From a checkpoint of a small transformer trained on Wikipedia: vocabulary 19827.
MLP neurons of a small language model. Each row is named by its layer, matrix (up: input weights) and neuron, and shows model dimensions 48-239. Each number is 128 + 24 x the weight over its row's rms, rounded and kept within 0 to 255. Numbers have three digits each.
After each neuron's rows, "fires on" lists the tokens most often at its 100 highest values on Wikipedia text that the model never trained on. A number after a token or word is its count.

L11.up718:138093103131119158126125102138113139120126143143146154106095119117143140138110101095159196131151124152169107110113102124105127165120138175108124127153146164158192113143134141160109139112088114139164117144171129123109135142111135106150153124136149168167110139157163093149106132086085126091101114104156164105111091137152145135140179101146101154133149157133158170089125150146104127102132136165177104159184079122130149157123132136157144126111124119098149136115126138126123146170104102145158117145094146151111144134099127133126146162119084095123144085105139167103138114130127149088
fires on: " was" 62, "==" 20, " the" 4

L5.up532:136112178140086115119147125119117147139127096142159040141127174127131106124148149123153115109103169138084134174088164128120153159129130114139115122098092134105102189070150120123153133080135159120102182157098132136133126149106138112111135150120151096118133156134131141088087119162136091123112163099133168148124102135106125126151183104146169124145154116150128155132138094152116126159132126133105093119112132129125125118136126152104132126125114142074109157161102141089140122098087116133138105154226113088101155113146157142117161102134118101155112111145109130122162141103136100139
fires on: " The" 97

L7.up154:094113102125149122097127117104140137100140130126157093127136121149145124055137131148095149137128093131077128114123085119088104112126132115110152162117089133102136103121156148163101147111136134140100103154126085071088147120131105107125120169177139125129147098143114178136159104110166137128153142078111149140111157135080126138170128091104134159104186124152130097133104152155151146081119122132089120142153121146110137090140124135075142065101119120100143131091091118153165128132128114109111165157090120139142087118120110145133108151146136155130151145118138102122121137138141114160
fires on: " a" 20, " his" 18, " an" 17, " |" 16, " Candidate" 10, "'s" 7

L2.up934:113119111130150140124132111120084116110130169051149165161121131143102135144123072162092119135115143149134091099163135100121097157140131128123110153116118142124152079143125141111125125107108152146118105176121132143175187101135125109133142098126130128083132092145109120150146105135177093119153077086123139165113127167147118108163131091093158138107142114115106177160156118117128136129143087076112129163116090133140112140152128135151089158158130105143073153137102153166110131105167114141178146119157126165119147111109123116157139132143161103104131143105128122152134144144158177128
fires on: "–" 84, " by" 12

L9.up101:118130092120117125108107145120164169106113127138138118126091135138134152133142138088159146112104134110098092124112117146109096093171132118134098148155128150118146079125114128147132109124114132164122066151107117079104128130113157098169132167148187158093138120155126136179140086141125172150145132124134136127139107148100156098113147121142104123102110112151104156138125164112097130114128110164139155139161108127119195109136125100098152112155130134131150122081124078186109166121152120122152143129112099153138108152151100122149117107141125113108104129112121094155171089109113150131
fires on: " |" 60, " (" 18

L4.up822:144094089135087198112134137143105171121152137167097086162115144134126103155141074126155123107146083165084114148111169118142144149119115113156138138126150126145148152090129141079146164134098090111148150136112061129170121121114183129127103109119130087116159157117133092124147101184130116146129117129140157146086124093148103098129123148104137125086126113109113093142130121101135116104151130149162146160129145101117136135145118133116133125156138139110134086118125158138101131148092154113120111145106090129125127147130115134131154104107125139120107119105147126158113150163122170147
fires on: "ay" 15, "o" 14, "aj" 11, "ag" 5, "as" 5, "ho" 5

L10.up709:108120145155136149110128125153097168121153140136141129132125118109151133106150111127098140129150127123114160142105189154118140160108087134144119146085114144117121142107154125067162138097112126124060140129129101117072114172154120119123117139117165138105135152136178111115119114107107133111144119094136146133162096104082117149140131123117126081154130120139099119135128113184098162144160138140151078111130116112162101111157117113111150072127107064115172163131131179121091159142122082124161092116170115130117112127112141157129109117145138073171126133134107156125180151062137141118
fires on: " The" 34, " On" 10, " May" 7, " its" 5, "it" 5, " it" 5

L7.up674:132137164114126160091106118100146124141165109088144102100125114135128113136143155129110150139090151137110118112154102079112113125128134155094092158149069140148164066089104127152126098158133143148103112142134103139132135128108120150104153166183145131084100117131118146167140107113124124141128166115117149097128128135097159129122123159104147098086111165173159101148129140133132170106080111154139143134124130119106166099159151124129107122074124169138080155120138102135099128095077167090155121136147101166153119107164153101107127099135136131136124145130123126169119118147104144128
fires on: " |" 89, "," 11

L2.up690:118065093124151108155129111160104139117123101135139093102136113121086151144158091105139130093173146138150133092120078099088111138133145108134135139136153144125088161098142141105142170151136134139150100102156080127134109119146134141100147155137065143145129146120120114139149107136116177089151132137111127168145133110105119109158149117162101085123161158129098141157115107139105111104111149081104106104132146161118140178112113160135135160119072120076105151146128141119115132093135139155133122148133140070138181073137123078162099102140166127152140125106136135073139102125098131146
fires on: " W" 31, " played" 17, " Y" 15, " made" 7, " play" 5, "\n" 4

L11.up398:067119131155192138138135117164133169107130118113163179100156176142118172174143149112085123166116153164119123132124113161102104135172165099130166118091129156162154097129139093148123146140133151135157099151136137134138135118124132125116153111149139158151148123135142139175149130142105119128093109118152133134156146112125097157138159152118156070116148120119103146165117148144115138157163121136148100107116128179135140135143129138123175179148063133187165097137138160143093182148155171147107158153137152133101158123126113133144103124140132104111125103144094127134167110119158103137
fires on: " the" 37, " a" 20, " " 15, " same" 10, " an" 4

L7.up231:106161129166155121078145121134106126061131137144102135161157100151087122134138164123113112130160147096163101089139118097148090135150149154147123134132084098168154169091150162088139123160171136150104119126130135093158150163132100141156114156105094113120104123077154140148110106163109160135128148139157120115110144133140160147113168076115106109139106130104144091139116122103120142120127136155131160107154150087094089146130075111104118115075078137156132133161145112150140146163144167167106120113091131136170125157108142176110102114124124123137161143102084145126110175161108123143
fires on: " can" 27, " may" 19, " (" 8, "See" 4, " place" 4, "|" 4

L13.up336:122118084118103108167122111095134099114100106114147156117090127148148105096155122156130192160128140107170139110126123152092179115152140156110119172120151117163150125131109139110105138113120114109120128102110120113124155118165123121132133119125110111131135069117127083121147157098136093077121097138117167115146116104099116159127140100149142105130146163130138148072138125132182094137107136102112089153152098110161149159127163119149109111127113074109135153094125190125120141110143133168143177127136148147120111159103100150108161187107120159165076136127131142097148092119083145114
fires on: " was" 59, " is" 33

L5.up557:150132105117139125137138145140137118133091160130119138111138121128160117118155142132161148150144129150124106161119126163094157149132146112103104142098125176103164140093146116133110161158105125123125163093123154127142166136117131171131149149136151074101144089128138121090145108162132137143102127113121175121118106100113141142151122095099092132132126112108127161153158190127132158173152111152133105168138178148115133111174168125098115142130159111111172159140152141114094149108134109096160108164135130127095116140123128125182115140043044127114123146121127118117103098135135132144
fires on: " of" 81, "." 5, ":" 4, " " 4

L10.up25:136124144127151121130124164136107133080129103096114093123095099119135149163127132080131115123114177168131128104139118143167105132158168138115125098104102143095146135138097154160160090130115120092107144109121166126127133135170188084137118144101115096165150121177103177122114194173145122147204147085092125122149154095099179110143118095130138114147082123112090111172122169146101123104123109137124117108115109104129112096131149127167143159158118078133121163127097129122126164120087136152160147146113073157112094124141116145113104116126156153118137143123153083113124142127134139133
fires on: " of" 39, " during" 27, " in" 14, " for" 9, " from" 5

L5.up489:103135161112126166113143091127130109152100154108155130104109145097105182090159130143125133108140152110150063112109140154143133140135137100119136162107083150097081107133155142124201165113101139106108136073136123148142131128116123139121116129148144115090108123153108127165119093120108139123103144106117108148122112112091113076140165099164131138101080155138150161130129124143125119162141136149114130112158168132083084160131148121138081144132111146156133149132107138098123105144161126116185133123105145109101111091135117146139163140081097122100170127110146144132117114133138113108
fires on: " |" 52, "im" 4, ":" 4

L5.up244:163140143158153122110147100120150104155123127153162167115125161120150147171131129155134108145084112165107109120137100137141123095126113096125159132121098113129173120098101109132105108138084127148108086115116091140126097147102127124152129125139122079158140097154066115130104120112129172118187138094099139134184178110098192110129081157140148085083131139150126137121085155145169138122122135138148153067153112118148112123108141153132156145145124095114155116112107166109177138141131166155116111127108163094113120162114113134074134148152180137138129090170139140133118114092118145103
fires on: " years" 31, " year" 24, " season" 22, "-year" 7

L5.up823:095191144108174142129090115122096114151111175062066182104112118084073161113126121139136129157129108150129105113157126136129117122161127105180124168126118128130144119116119110083171091127138155122064145121114155112144151127119104126119148141103144116110111102122067121124138117131150168122126123079088119143136157120123134162160123116096125133132166093109164145117158122153128127161160137128114122118136119153115105116129123169092094157130121130147110141193137134116128149152107099156101124159141120150120155094085128092152136142112148130124109130113164137063109135120114167095
fires on: "–" 31, "|" 21, " |" 14, " →" 9, " =\n\n" 5, ":" 4

L5.up217:135108129131130062154141152151108127112111149120131085135073153144126140149145137159136161138119114130093150095141180156098150097151147137130130092127112089139091132124097099158130086117154151083171125155146153166143164126090138169117127117100124144146131154138166100176121140111112117159145132083104140086127112161177102097134110118113137106127142145150166083127133150118180161109087128103123097134137133172153115122142127086135122186149133148118168136153142153137152146117134165111138161109118107102139126086089121093121142131123123099120133139138162135105123080194134089133
fires on: " at" 45, ":" 16, "s" 7, " for" 6, " of" 6

L4.up480:107171073138131107096121130089169122134159163153152122128108125090097128167174165119127130186090129106130116177153159143142169144104138112138150151132107119146143135140129115156105118147107122166141101145066095098128109135104142143123131141136115132161147140164108121124114123138116168171136107121161160193119132122110122102113116099150147121119149099138116118098149176124128129128093106171164132106130114110114160118179134170128121137133102096101139137120139128143139135113178104131171108138113080134108139097095146090120167118195086099101102115107136163163110124112140142156
fires on: ":" 30, "0" 11, " season" 7, " |" 6, " Embassy" 5, "rd" 4

L11.up631:116122109085142107129147112116131139136143129126106107121150076122114129138102111138137139136135128147138096136149131075145065156102186152102127171158119146143133109112135134099122125156132156133104198130096143120130116197086105131151153159141121124097122116152147115135128118090121160155159138085133147134121130079130118156124151113136099135167104123150176132093132142164116120137143159161132144134144161130156121143120139172103120154102080148109136127164102136137148147116153197163116171114130120104139140127135190089128076081123116103099125099139131146146119167143142160110
fires on: " |" 49, " (" 8, "|" 8, " to" 7, "pen" 5, " not" 4

L10.up248:135128093099116119146128169150115149107093130153123132142108088105142130103151099096127146143128145091115114141122099120116211137132131115160126159139142128145150122129105128175161107136084088143101110078081141163100109164158094128139140123107179078117167093155142114114138106133128112135111101128140131162124131185091156146127138095140113135116137124151137146105158129133166108117120123086135133134124068126162127145122112138137124141137117136136127142152106133081108136161122084106137089121068155116168127151138086159115127158101100127104130162142156154135138136116101143093
fires on: " was" 25, " \"" 10, "'s" 9, " were" 6

L7.up225:090113124120128150102144096153138153164107166141139124132101123139127139155107143125122156112119128148125067141126136103090100154095156144113130143172132136094117097127151130143109105143116150125159150114117163116123118113055136114145106142118086166121129093123077097106109143121115170144130148128152108101149130137136133101136094109147211160145104185148130146083173118147127131134115133089098147131127159169102121103174151129146137123120163133166160134106134121111100118119112110122152101134139153098091098116159132113120094111115139140149146124181117154178171131170133094127
fires on: "–" 31, "-" 13, "ott" 9, "," 7, " Att" 5, " determ" 4

L5.up858:109159106166130148122166156114138103131112108108158131132121186150124171154163129120106145153142187160182126143156140141098134174164136085099117141146125143104120127166135083171130105131143110144142103108099159125100134132094128130137153094123131125149150115133121134084142149136132145134087111171100135109120139165096098131121157112079105109129113114146112182121096168142099129153139134123147133140135164142160103140117135134080116100165164130168133132141157146111081115109109086152186126148116142101070152108127146115147137159108081137075116139138100154117091131127149130176
fires on: " of" 55, "," 28, ":" 4

L5.up229:125140101148126152135168156114124124119149127109126126111139087122113125149113096077166141134109141167128194123136128124113140106144136151152168131146088129145141104142097116115130128173168109121160150110101151155128119114165191144136132130143087135149149134135089097100095157125140134139113128132143144124089154104102150122115106120111134087138129141081100131127138142101145131086126123166103140123097094131143130094118132138137141157112138122119111120132122150089190164092143106109153159166085127155162085147085104113103112159160103107124145116121134139124109140129091117145
fires on: " of" 42, " to" 27, " for" 8, " from" 6, " Website" 6, " than" 4

L13.up429:141107140134119100149121145147143127143118095120107146122118118146146107106115144120120188118134124150127168117127110133144129155156132149151101122119129140146135159123189117123097131107084092102126138113134148167125100113120133107128135083115145114142134103119170139084134125118183093122125141108095189122124118182129097124134145091138131115128158129169130124121099116177108103130188099131145152100136132054100129138148097105133135108120146142120066116129098117140086097133120125101152182107096090125097099166116149098131121128112118100149116095130150102145099182143135093139
fires on: " in" 25, " In" 13, " J" 13, " A" 11, " I" 9, " E" 4

L2.up868:131099129067117192149133127075103145137109159113126088092114100121144170094116137156119144136143158118105131104157124128123134107149161143158097151100119089101106095128126125100136111158078116142096114100143118143085142101109064184103138103164143123144182096152135124158142137127141166122143183081102110113122147066151128142163171100099094113143138138129149140128155128097155095104138133114140130096157153179107155090136105111153128153115119163139112150126125096136122126137075103110121123133078139136133102156124160125145120134118174129096148133104143139130093118117157132128
fires on: ";" 48, " →" 8, "=" 7, " FI" 4, ");" 4

L7.up77:108125134140134121146113131140177106127103115115157080139099113193110118137172127092105148157140118089116158101071075136113097170087127099115114128164154132102114088129144125105123092132094123108142128130127127136146143130136194121147109141095099137123132124145133108083141130120153139154133112184124167143132134144129092135124113121142127090108153125183147085125087104182143159087110093129113095132135108162122139106094108129131130117137142130136143111164136156120136103153106153129140164094144159153135084131128104197113115142167156099118138094085130112110104112152136151085
fires on: " p" 25, " P" 18, "P" 16, "S" 13, "p" 7, " S" 5

L10.up564:126104121102109135113091125128143173123148137119115142132111127164116134156128143144106121146160101125123064148123107126171121128150126120107152143088106123116136123157121116118100147140104102137121120105124086122119130137112175155134111136122114128087139138142133107105124115136110116100140109147171136115134158136111103127138121112134161115162155073106110093102136117132133135147133100129130111055145146120164119109142140106146099156103105153120144123160119099161147066124174205110094140119102112142187126176108104122109120089114068167104124116142092089113100106134155151120
fires on: " |" 47, " and" 9, " from" 6, " for" 4, " with" 4, " of" 4

L5.up555:163170128142180167144134149161101140091155136145175168084118127131137170171135101134128141126130126133094155132116153150141115113144129113149151147142104126161092118106117128103158094097073096114093147142142088159144111131100130142112136158138122118160182128126116130115152174133133103098137116144149092081128142139124146117144146096129137127151141128122185121115150123196145144113099160174142132124098155143146123131109092113131170130119097119166130156140116142133159102127107095126139153111150118106125120132090123137122107154167159123155131123171102140091132123164122121164
fires on: " which" 61, " have" 12, " what" 11, " than" 5

L7.up914:136106128129108126126126105107113093179121199136089190143109125131141134163119133149150130153133137119094113078122100097131136081097106108140122161109123148184088127095059145118125158111142103133153123163114120166113133159113095110128128182117146123119148086132129148117151172150136170090133116137096159088165131138145112130205142173136110080171108146143109103102117127130089084154149137118147137171116134109106139128155098155153116115131113122163123112069186138108168142150126126106135100123136102101141114128122118135104126124138081115129122090167125129095122088144149108131
fires on: " " 70, ":" 7, " a" 5

L10.up493:129118150094143155142139137127154110136108124152136096125118135109133091115118177136079148141096139164100119169100078138144137116108113124118140133157140166159158087089104079090116112150136114146146120153131139107165157145177160108116132108149123135142147116143159150119104122168137149109125143150120129129115127130100137138109134107137144131151119111097083133118112116135110140124129116114121141068129170121151100169150138130175132154040094128120127122113145162116137107130164162161145133104120148148096147125118122128108143130094139147071175161171120092132166129137124142106
fires on: ":" 26, " of" 20, " as" 12, " called" 5, " and" 5

L9.up802:163087122110164116110152117149162091133144118108146128139122108106073141174136085117148129105101153179098149124146101131079143124136114117114120140143130157097119152123135162133114163124138127129111097118115131101122157100151152065142115141115138149151152107117104126123132211123115104150162101130140132121114110092091104086141155113084141122132120096126164092082134154100128145090134164119103125105123112106143091087130150149110114151157152080129091131144153111104107115095118114077206142131157078150147112130150130108150135141135137148148145158102113103110154110160125101101
fires on: " in" 21, " of" 14, " for" 8, " played" 8

L9.up79:115092101139116131118105142114124131134109109137108125158094141097106130117161139106196155191167138128093134104152108152104126126138122080097100127123096158129105136172112120073145141107094161137113110139111113122091096114141161161185124158120178133123151097125140156144143088116096100112177081146133142163123146129083111095159144090144109143106142154088125156125117141147122144128164139111137127129133165147100161119111129132105190083122132123092129128138141115134134145127162085120098115132137118139153104158102158110127148127150146091124096114146100072104142152097114153140
fires on: " –" 25, " |" 25, "," 16, ")," 11, " —" 6, " has" 5

L4.up341:148144141107119123133132099098091185103111154115115158110135154142161087107160105108151153137109133162109183122101124148118127142150140138124120101132119140122134121125121125152138125154100132124156101140168149157137145116155112106105127115118141116146152125135144113117133121182142139122133141119090081130112136091130116142137151113172100122159180109129122115171165111134191143089164134126141107138126139142134142084130124116135097138128111164132132164128159165156142105173093115116091123097125101083106111107069120121130145115142105127110186129121117106122089107107110102122
fires on: "t" 25, ":" 11, ";" 10, " →" 9, " " 7

L5.up307:166131133144140155099117129123166113157147161149144155087079171150095103068127108149126163107100128119112157117089145161119163106114141118114119147151092145111127070091135115126098094177130184146105120125130134134111122130101151130143142130172112138128156134142119161162109088155103132121117141185151136099110120113107153143107149138156122132119148091133100136101152124160145121103142102129104142103121123109142138131129119118155113183085136122160154118133145121160120116150138153157150085148117123143109129154110121197111114137152115172096148172140115106096122143106124164087
fires on: " to" 34, " and" 27, " or" 11, " as" 9, " by" 6

L4.up921:154102126108141086175138118145141103098081128101135107149109194169127148147127132105132137140162134109125145151111164161122108133125138139101121149075111137118164140123168162171167114113155136120151131133149146151138166114125112112123148137113078132133173168126143132115126125100121139138151115157141120082123047153133109118131138134189152132191134120148150110152146130098160164102134085167111133152133143118109102141145127141160111164131116165117156130157125122121090121151136129105124166102084115117113101110075162092099137140128100126149188131103133108159094125096135147129
fires on: " of" 38, " by" 21, " to" 8, "stream" 7, ":" 6, " at" 6

L9.up706:143079104112113116114137164162147188106118096110135071131147141129129142111140130117104154104164135139115118155109103150148122153133155142124119117132118151093169142102133109131120151138138129136119149142140129130121141121101088115134156110144144088136174173122122131129136113153158123165104148090149212137134103125126111087138145116183139140117109169145140128126155132084139155134197160110128097097096110119139114149090108093152153134098088152111184117139148125056156140153154174122116126161132120126093125168136158105137100156126145122155116156125118149128172131128121108140
fires on: "'," 31, " The" 28, " Y" 5

L5.up895:141132099143167140115133111124116124098155153134134086105112133160138080152144118094112166149157133072120129109125134124138167126125101157148141138155082161071107157103130156069120175109164183149089087138115143124140106080090132104103072154133140134120098130129105107135120118129087143149085099105149173129120139124142113161124137140092158116138122087109109093155124148165112089115138130134128111144093163156100103133116117166140102163145150132158107100138146158113095124120139113146120109127118122167108105129116122102124130179174150122132140112089113109112134152105094137101
fires on: " |" 48, " /" 11, " and" 8

L4.up194:101139138114117143159154150159110151154086178158164117111149152115131149130143087126105149087118116153093102148125142116152122123121110096112121153139124123075096120094104158107091103092132163104103110088149126128098152120161110073084119122141129132127109105111108126155126120159129120136151153103101086105156128091131107111109172110116109131115146105171140124090153120133098087148119153062136146134086120093152082141102145134131107131120093113114108137137126143120139113111129134126118144114123111116085122100135098110147128126172108108089107160163127116134124172114080100144
fires on: " near" 17, " at" 16, " HMS" 12, " of" 11, " to" 8, " Mount" 6

L2.up356:080114132122113146141139137139119130129162147139170089067120098150106179133127106152115142124118143131128154092139141117125117092142097165110115124141098124141126103141119162119121073096118153127137123091132100196139160111198132141146136130100111111114092134125129127143128107096141089136126128106165109089097134105150141146124145126075082142128130112151138126109145148135127150136169142105140131128113115114136165118160151119138075176129147119099175162109133120146141143100090106124124168156139109073115135117097134124178153118156168116095105120168142127110117119179135112125
fires on: " at" 49, " of" 10, "165" 6, ":" 5, " against" 4

L10.up615:171110132123134148114117105139115122119126145168123137129127106123103156105084147111138138119153121071084138134113115101115103142093096114133126164124121135105109132123105125132062107171117119153110127132126166105108125131155143136088113102090118110096140080081138074123110102199104143143153164127120094119120137159140090169157135157110145118072117142135148154144161120140120088131106131105127129126173175151141123120101175162170085148135131110137173097109164149154172144118126109111155162134109133098124123091110126151075115117129121147129135132159160117159158147147131094140
fires on: "–" 33, " (" 31, " " 15, "." 4, "-" 4

L5.up673:127120149114151140128100105105128121115114125146092085139156177088132125105160166141134181152139105193133142161114134121143187125102126132090108159116103135126119111139132128125163178138125112177124150134128135137131155158118156094133108140144142122103137114107117119132124133155129099139082144082131125155127098142147174106138127157115111070091129116095119119137132143121149106130131103129149135128143168103136128111067123129081118093158158140131130116099150188127087130143180130129140115164112080102154118147113106174167126101127174148129159171114107114162145137145146177147
fires on: "o" 15, "er" 9, "a" 8, "ay" 6, "ant" 6, "an" 6

L5.up548:086110111146155132073143105111132130128106140133171159121135110148129115150102150122139138134146096137105131114114144151074109116119110138095123087117113163065119092154096153105089124117093112129136149149121121094117170143117139129102128081103104149121133104103147159092161130121116137177131131132131151103134133152148118122193126104113141152137110135144134142160112172106136091148120141088102145165120144129124158088139132113101175084111194109138165136080148125140155152100132108182117142115100146129153170161147120136118137140152104143088161144131094102197133140127109133162
fires on: "–" 64, "-" 15, " Loss" 6

L5.up87:119143159114137149160143148117064143135073173086095147071142137111126166089070117135155152136107170138097143156185176135126151114158142155138114116080121173095150123099121155096155122120120125130118136107146083108128120123173134118102114128147107115100111097107152125151136160148130106139144152097118114102125117092135160141092134120054108138116112151147104117127160119126133062158140133083135089130153148131125098136107131144115099137141141156137142151114129129142136173132117113141129117126132106097122174123118113143179141128139114127119137130120099128148121120094173175104
fires on: " of" 40, " in" 13, " Real" 7, " near" 6, " CD" 5

L7.up171:167139155099142135079114108138140131165142114138130177127108142129140121142096106140173122169133097098148163112117114075120153092117066128135149098102148153144120137138110122125124123067082111131159101086081118150120110097113129085184154141157130132089136102155155128118123153158172170131156114160073134131093116141112142145133136150119145115128111137142080113143154146108102104119086151136129149156149159145185135117122153140112129123135128134108132110126161123164147139119135111158147106122101146132138133105137121115049137140170101127151129134188121123098109099103126131146
fires on: " |" 52, ";" 28, " " 17

L7.up630:106103125107177126128126104110084128097151127099170147136137155126141156131152095109124119123139076153106122145080134140111126139118071158057113146120147139139123154093131156118113103113102146137151097117145093126156167085136163113128166142117127108094135096127116115123095183080114104134110136104147128158100092102152138151160139144138113137107149131168100108103126162137109099156171124170148067120098112141122097102089121162111148134138129156092098152135168156120140106124110080131165079132150138109101137177182138178137153108163104132112158135117106172130111149106150129128
fires on: " P" 90, " G" 9

L5.up459:131121130150074106152146123155164145115151131097142147135102164162119109133131097105127123118144160104158117191118150122138152135111117136131091096077109121135135133144125123097159155114151142147089199132113155138127097124152107075122108118069125112122157123137103112130075134125097116144142166158131169158146123109138160149091135124093127111152150117089125146138122111146115151116117131160102109118135107125130110145144133130114110159191145140100125154131108129100106158128136117140161119124165126100127114104148113092134115129141157105173129088110118134148169134126135093136
fires on: " The" 47, " Of" 7, " Two" 4, " Not" 4

L7.up623:151116095108129137160116162148121088129145140102109137099168160155116166101129110122172092125087066088108113108098135123141152115088141113119104091088116139131116120137140098101125114080068068158127124152102133108168120122160174112115149129113099115108120174110184143139103135098161133112127120127143117131076156154079140117136159153081151141118113087105096127147134106135176133137114083131123121138132134131136129131118124114101087113082108159109143129171134147116102094144140161178124114099092111121148100140129121109113099145125108147117161132137097150124125141149087137130
fires on: " and" 24, " un" 12, " |" 7, " election" 6, " votes" 5, "et" 4

L11.up1011:090120124121143110131118133102130113109129138129089113109120145120167132130140130105145096101126124069121089129159099136076110122122151159112076165110124130161138102157132135123083124131131121088136156174130126104161108137145130115129139134151211110172133137116146135158103107169120130136116184106144116131133137165125140130113162128086111147164159119112087121118102122143081155087134113110094104110122117162151180143118086160075143116123084134168133122111123164145151156132100141119139138123113141158150103094135117195165136142146116069069115122086076132142136110107116125150
fires on: " (" 79, "id" 4

L13.up965:104139112136112116173184115155118149111103121106161138109119160112115122128153138123110172144144098139085145097095109159124121156092137115102098143108189190138157117123106134082119115127107121165115109118163135115138138091148129122102126106101156108135128125131149149105154140115157129155129127154109147114152156161144163144154124115131125156090129151138096116135087167113108132174112152125122071134096102151111162141131166108155133155140097154126111114125140173119142105136114126115132166122143150142129158120151121130159152077123140111127161114127149139160148121162104130101
fires on: " P" 67

L4.up235:169134149146189156145164120162121122118101127140149131109144099140100132140155142133131129132118158130159132143060145182112155139133154091145155100123111154106124134158121152114158136093121133122109119136117114100136126106117154117122162128151123133139117122145173111161147157134126094094094166111140100119111179156138126127142155087098130122135146151121115118157156112119095115152138139125102124122114152132120115109090124129137132155129101108141068125092119170099144140134120127133110141101134161083167132167104114121108116150090141089131184083173094168116118120076110167135
fires on: " which" 45, " tr" 17, " what" 11, " with" 4, " h" 4

L5.up898:140128151121162149072151109114098080138088153075166130134154162143110121127149117119100138128137157142142095129127103147152139144117109139134099114145131158092150109135084159131066105151059141105156165143117100132165126096176123119122083088118130123097128115134128103149150137157142128122119091112130136106099111107171140162114183122145174165111178166136113113097144130138107103136113092112132144132179111101154113117153144142165123151157113122123154121109125137106123158162132102120155156132119115095054142094115141117160127105113127117117079132147124101144115103124136144091
fires on: " Ch" 43, " Al" 30, " by" 9, " of" 6, " under" 4

L9.up160:112124123142130120120134146162094147120110136140155135138083116077100112145067134155119131132119165137136088154174149110106158149116059152104149135138140117103136132110107168110152080140120090062121141102117150093144119160164131107126091133151124114123116081139096124165112136101112067138142175129105131097125108148133096151059108147125139119111159114142106102125121174134102102114085151094089157137149134146169116136117135163110108133096130114125092103142123130159135117130134151166075153129078110137145135108132128101167145117142168151126131153119145152124127154135112118082
fires on: " at" 35, " the" 15, " in" 13, " of" 8, " over" 4

L11.up580:132110147141119133121133096168105148145138122105118139086106146116167117100097118114114126147094124111125132111117134122099120118122135110115120143129121127129112117112121091095115157097113110189120132061140116127156143102095130138121126154131142111129073116152093154162120127150133112136125111107153113106109126109108035167176153142119158118138084110133126131166093160182084128119135115125141114126118093166149111135125103149138128128093105101188125122101165135111087093139142141147120133133107121071096134110107127170136062169153090172166095123132131105146143141122141125133
fires on: " and" 27, " A" 9, " or" 8, " a" 7, " |" 7, " the" 7

L5.up238:156110111100121109106174123141116157080106140114157135140104121106134111126130129131132160139110111146192180110094115130166138124157137145163107148141136175142134090161111101135131134166107124102129138155141120147109144156114153159158160137163151109137160135105116119124147120143150119141140147161134130107119104138129123128100146129147087085099140141107091116139140142119165173133186092117121134084127102157076124137094155121082121120164135140178159114139169128140128138176153156147152085154090089116111131131188095139133130155139135128101098182128149111154102116122148159142
fires on: "j" 19, "ik" 18, "o" 15, "er" 9, "im" 6

L10.up1013:089136087119131121120168073151139127180117144135118074090116103123113089148089114128169134166144138107177149104161155150095130129150145158108131153091072131165133095178119104085152104095103098122116093127129171138109099126169152132134132150118088130121163116130109104093124110122122169129116161089127150161121142111152110146104142124157125149123142131129141159114130117154118155106136124124144121164128094104147086120163126154128109168102097153160127139135093118125115135113112112158126170096114164127162159167122159111113152104134135140146172136144078160124153124124111131096
fires on: " was" 46, " is" 26, "|" 9, " |" 7, " the" 4

L7.up37:128114141113141173119111165122094124129127135162145143102132107092114150135109127118121112144165098130161075094092131132078130090103119096107133137120105170143110134149124073115156129140086167141123112154143073076120129127102082122158138145110132144147120170109126136144129114116105210138115149084128108088174133131107153112147111133112118102065112139125121161146083128130144169145156145113093146090135121149118111143138110170129131138142129050112158135158154109080142131131137103132129134107105132153072177138107135123125122111113130128129133152131112139155147123124128127143
fires on: " |" 26, "-year" 13, " end" 6, " year" 5

L13.up374:122139132050119107136113174126124104123093133127090114134122128119160165152150110105186121168149110110131131158133136152129147152129153121124139178094149131173127131096164145166091161105115155141113179173139117146125127128139148132151170124108146123099123129112143100155144145174084115130095140130129133142110128157116153115116135175125139138118101142092142147171138108124130128084140147096154122115108156140106168159093127117090107111151136131128109155123145109119192108138180130132125135150117120100110123133131104189148168116168144083126122144172118089128166125134144152124
fires on: "i" 41, "o" 4, "ao" 4, "a" 4, "u" 4

L7.up720:143098118095111097137107128148090164112135111122159126118142169150115156140151141128109125134143157139125116081098129126147112107101132132134111124087136115146140091125163158128176136128155122149095095131112110145128103142125090133115118111093134127167150115107107153163118118108127185142169123131114147163145171115144124100141126113106100035103148116140101122164136106113155147105138164127136149156112148100147127106144111178123183133130105121113129163132161126114090152109090127130138096100125148104148120134125153148160121137101131154127140133150129141130137136182107115113
fires on: " made" 19, " in" 11, " played" 8, " scored" 7, " In" 5, "In" 5